Weights of a small GPT-style language model, trained from scratch on English Wikipedia: attention and MLP in parallel.
MLP neurons of a small language model. Each row is named by its layer, matrix (down: output weights) and neuron, and shows model dimensions 0-127. Each number is 500 + 25 x the weight over its row's rms, rounded and kept within 0 to 999. Numbers have three digits each.
A block is one neuron, or neurons of one layer that tend to fire together. After each block is what it responds to, as a language model described it from the Wikipedia text at the highest values.

L4.down119:525467527529472523507517517482505538469485509513492540512483484540476481514489478507519490468482513512515534490482517472446503526477466527550510518493498447500479488526509464500477514517488487523493462517436508480460562505491508495493502490466500531457506513480507438504478521451529529503505478482480511518521583500523519462516507490528499524477526465495466511552490489495516502498474
L4.down349:516510512531478500531515497502514508499501537485496480521461541504512492471486524488526506505479499481506515492524452498462504527549511492518527493474566517510487515523527509521533469499470510506520526496468497505509509509491510484488483440492524490520479523477526479489501537519570533524538468490462502517456589503516545500483493513466493487500533512473516485500467488473524461527521
L4.down460:473519533511541522476472464516527543497459546495501520496520469476503468475545473556485457492520497481539478501489519439521443553469502528483543508480453448568464477535515493491491520505496498482522494457430467522498476517487496489482518476484501500463531500514487507535502507473481488512543527482454498503513496516495503506536530489515500508479481489502479521487473554517475514518511
L4.down516:448510536471492504518440517491486460483465492517546518522520482467497538514516503477487457500466480459512485480529508456505500502480505495435513462558522533528481461484485479498480531490505527480479473484509471503536516523481527465519517472540485473484552504479474543497506506489539518539528490472488495511475544525507532515519493463522484493524454500525509496511506544480521469521475
Subject pronouns before verbs

L11.down311:515520527502500480471517552529499530491502480519506508487491512494551528488475517508525512507482516506518479502499478519517484522504523520511482474489508470472521459467492554465542500478495528460491490531511454476490460455452506509502507541513512477534532488535528484494509490491484498483517477458512518506510335530510501512484475488473512521484524517489518495465484515534533498492499
Sports results, paragraph breaks

L5.down27:506498502460449524503481496514474484503485471521494519511491517503538488485491530500498515508504488500506528510527512489516445492490519483516530514485474500500482453523487514498475502488502524513508481498469514473512535510523472467466461499458434469512486465473523531518484492492467490472494516532509479522525492495553492521476536506483497471526489551502524486504501477515497534466491
L5.down214:481485520505494516483459482520528514463533474472517489472517502496520554484496530488552478529482491535496513529509500500540507498485513527468516518563491493511503454504510469522523517538513520511478501510501484523478498477461489466473527471490460541496512479495549429479496549471493472495491522544490515468507534497491492476541502531506518461517537473487477524507473443487483553496450
L5.down265:508492516482505478521485495472457518475484468511523511504528511444485481510491534484494481497475501500539541539482527491476495517514475464524458489459542495502476539491502484522496518527522498464526526565460500518463485512508542455493519515509469512450501522536539507483477525499463520501473474493475498493517480531484577466519521482533490478503488514516477540471472545522479478487528
L5.down382:477503477504531489445454489517426434507474501499486506472455524507477459492460496486543502477485473514532495505515469528474468489496467493502506524470495478544479529534513531507507552488503497505471531553527513519518473521513510508496466524502484497493503520526495500536472500508518472495528468516525487499501568505526490496530476532508493504498532540517496474492457483529545515440528
L5.down470:510453554514494447496481457502474519524493453493484558487491457507535497449504536498477519490498515501444503508484520465489499517510503493529521500507469510507496517514500496519493552511469484497506488519448485492487476485481507513496480520475497512505461501491504474499509496516508512456523523506476469468512586521485522513492494489496521536448560511471530526501502488525511488477510
L5.down490:510492484551462488462514508525540516519482486524494524456454496489518522469485541498487521494496510470513499501516509518461539512500491545520505528526454516493501507467487472499494497488507519461516517504532552517477505505526463527534519490454513516514502486515474509505521476468469504499514478529522477497497499536502523442479486535480462522480520519529521469506489526514498480524524
L5.down500:501513501501554431469508551470537483449532483456520513531488451507455477479497521428510462487516470544526503511486528530527478530458486447464507482494472489499496487511489508509476532494516520490487486519518483482532488495476488434471467500481494524502518514520518486465467517543502555527498482535478479488542516432532484489511472494482508508514545503493539448544502486516513492512556
L5.down534:444488510522531484482524482472501486509515506487466499475482558496478513499493495490512477536502475498544517527482531486483468515480489521506491501491472492533510497522507530530472478561514526500504511542510513502497520483464405488505450485509576508453495505509481499474490472497541520520507475479544499492493550480542453533514537495494499494508498504466473452528533469503490505491510
L5.down574:476466479500480516533499507505531522538512497465529499465500462472516495509500513483525459476487481492527480529503482476495530479500476516469481488480545493478519454501535473496493524546511446498480491511480455478496505489476525465517504528492464528521505514499496504508471532477461520516536465485481495474561508485537526469503497513476508527534493523475468540482512523538537499549535
L5.down593:489489506495492514486537459536503506497497488540452474504475499466486501484486526514506459471498504477508470508488531530470496524465542477510459468493481491532511465473498494484546455525486534535479501519544524476518453542520503489473501476500553461473502502494518498555535488489500486514479524475514492472506519503532520463535521502489500528523463498538511469500504514477488482529483
L5.down628:497498527503507485488429501472497454525486463483509520506508508542465499497530547515511468491513473506490493517527522453504535533497436483481560473539464487493484480489467508533493534489501515517464543500484508505447500497504466497495495490490462518505438484503501498479501534505496465523497485500503505515506524489518503460494496503493494471473492490486456473519510471522509508475522
L5.down675:513546486482528527445465497557514514487514479532504552524493512507497472481464513467512481484492488493506493519500521494487465543495482503479540509492528468500481500497506494493464457499493509473469508469459486509545506474458484510497498525504466564574547467549459498521484548542492535508528530482483518501521489492488471480489508519498500502512500512513470463485505521532454481508480
L5.down705:497482490527519494523518485565519500503527497536509469470518501485490464456482473475509481490469447475533457476511481495504520480517491446487502469462474491472520485488484486492475483494509506508472495526476513476534474535553509523490498475469520497504500505477510453460541509557506464474506536524511533491491441502522458531521468508500519515572524474533463521499553486482529526491528
L5.down812:521508481502471496481513498464448542478467464456468477522478525500502514524504451506536482505513458464484546488508536541511491539485506493508504535500480512517475519492504485533448503469455504515511560485497489517513521508526534494524505496478495538466430476496463530535460522490491534491490462523485476501525558540498503504504511545532486483519510498470491487506516498475515476492501
L5.down901:482509475483536514519511432498462545465464493520499531511492517514501502502505526503512487476516511471490529491495482496503486540531503528488495495497456480521481490507537470479527521517491486538484523520506490463516540488502525485466431512534512509530464471524486494535462524493521457448471486514515500533496581529499518473502504548511480491512523516527463549494507512522496510476557
L5.down1003:464466503509509475505509545526497515540466522483488532491522526551529494506525529501495502490468521519508509500483510510519480519469482522463519521498501461470467538535459483479536493508455476527523513517535529505467497496489514486506488523487495484499512478469482481514498506451519489511482437467508480510471586537482501482521505484487527511511496530486531446549513493486501500502495
Noun-ending word pieces

L11.down125:501494483525514489501497489507499505542504492471504488456504486517498452508503515501487471517521505487475502494452517492541442546498512468521511532494445532467497552544469542512493520531499497520478497513452465464481520482484550466542533502440530509501496475502521494490468460543477456457498478505462463458508488500491492533511490512523511507519468468487476499532458509502467496484511
Word-final noun pieces

L4.down375:491489495509494500526474456471503483462459479532483501506506492487467461515525480519506477501501471516475499500523481463468496487484495524509523531528483527519496549507489512513498490511507487491480493484519527507506489515521521487508499477489502528467487531497476521517515520493519469501487474504521532484508756479509468506496502527494486507505500496521534485506503511499480487481506
L4.down512:465511503501501523495525499542529466535470507477476489490501513484490484516480537525507512505497476460511501501521515468507489493490459527526504508463482465500494500551518523486517511502535474506485521525507480508493503514475496472509518508466509493484482496510497525525481505494500470516499498490482520499471707495506484504518500499509489485476531514477477497510553514506487507509499
L4.down848:487520540455493486481506480502494526521499470510513511526520488481495499484502489453524521473480498484438502485507527522459475540508462522538533539493497448504541478446496478475505485471509470488499485497471490479515527471515539483512465499509470518485529560503523538504536497493483493490507464507496476524516633523531483517487533481534486526504496575475504493505530485457532498472516
L4.down1005:536493492523530535466531493493458514534538499548475523464525497505440518496464456465528485510496469508497472486497520450457465528540525516522498529521505483470512541516482496500513511525500482488529497515488512542503465496526485465483511505472477492460472511523469502503518502525486493492528485527529463462506529511509503517490509506501470518520507522477490495526496465488540499471485
Paragraph break tokens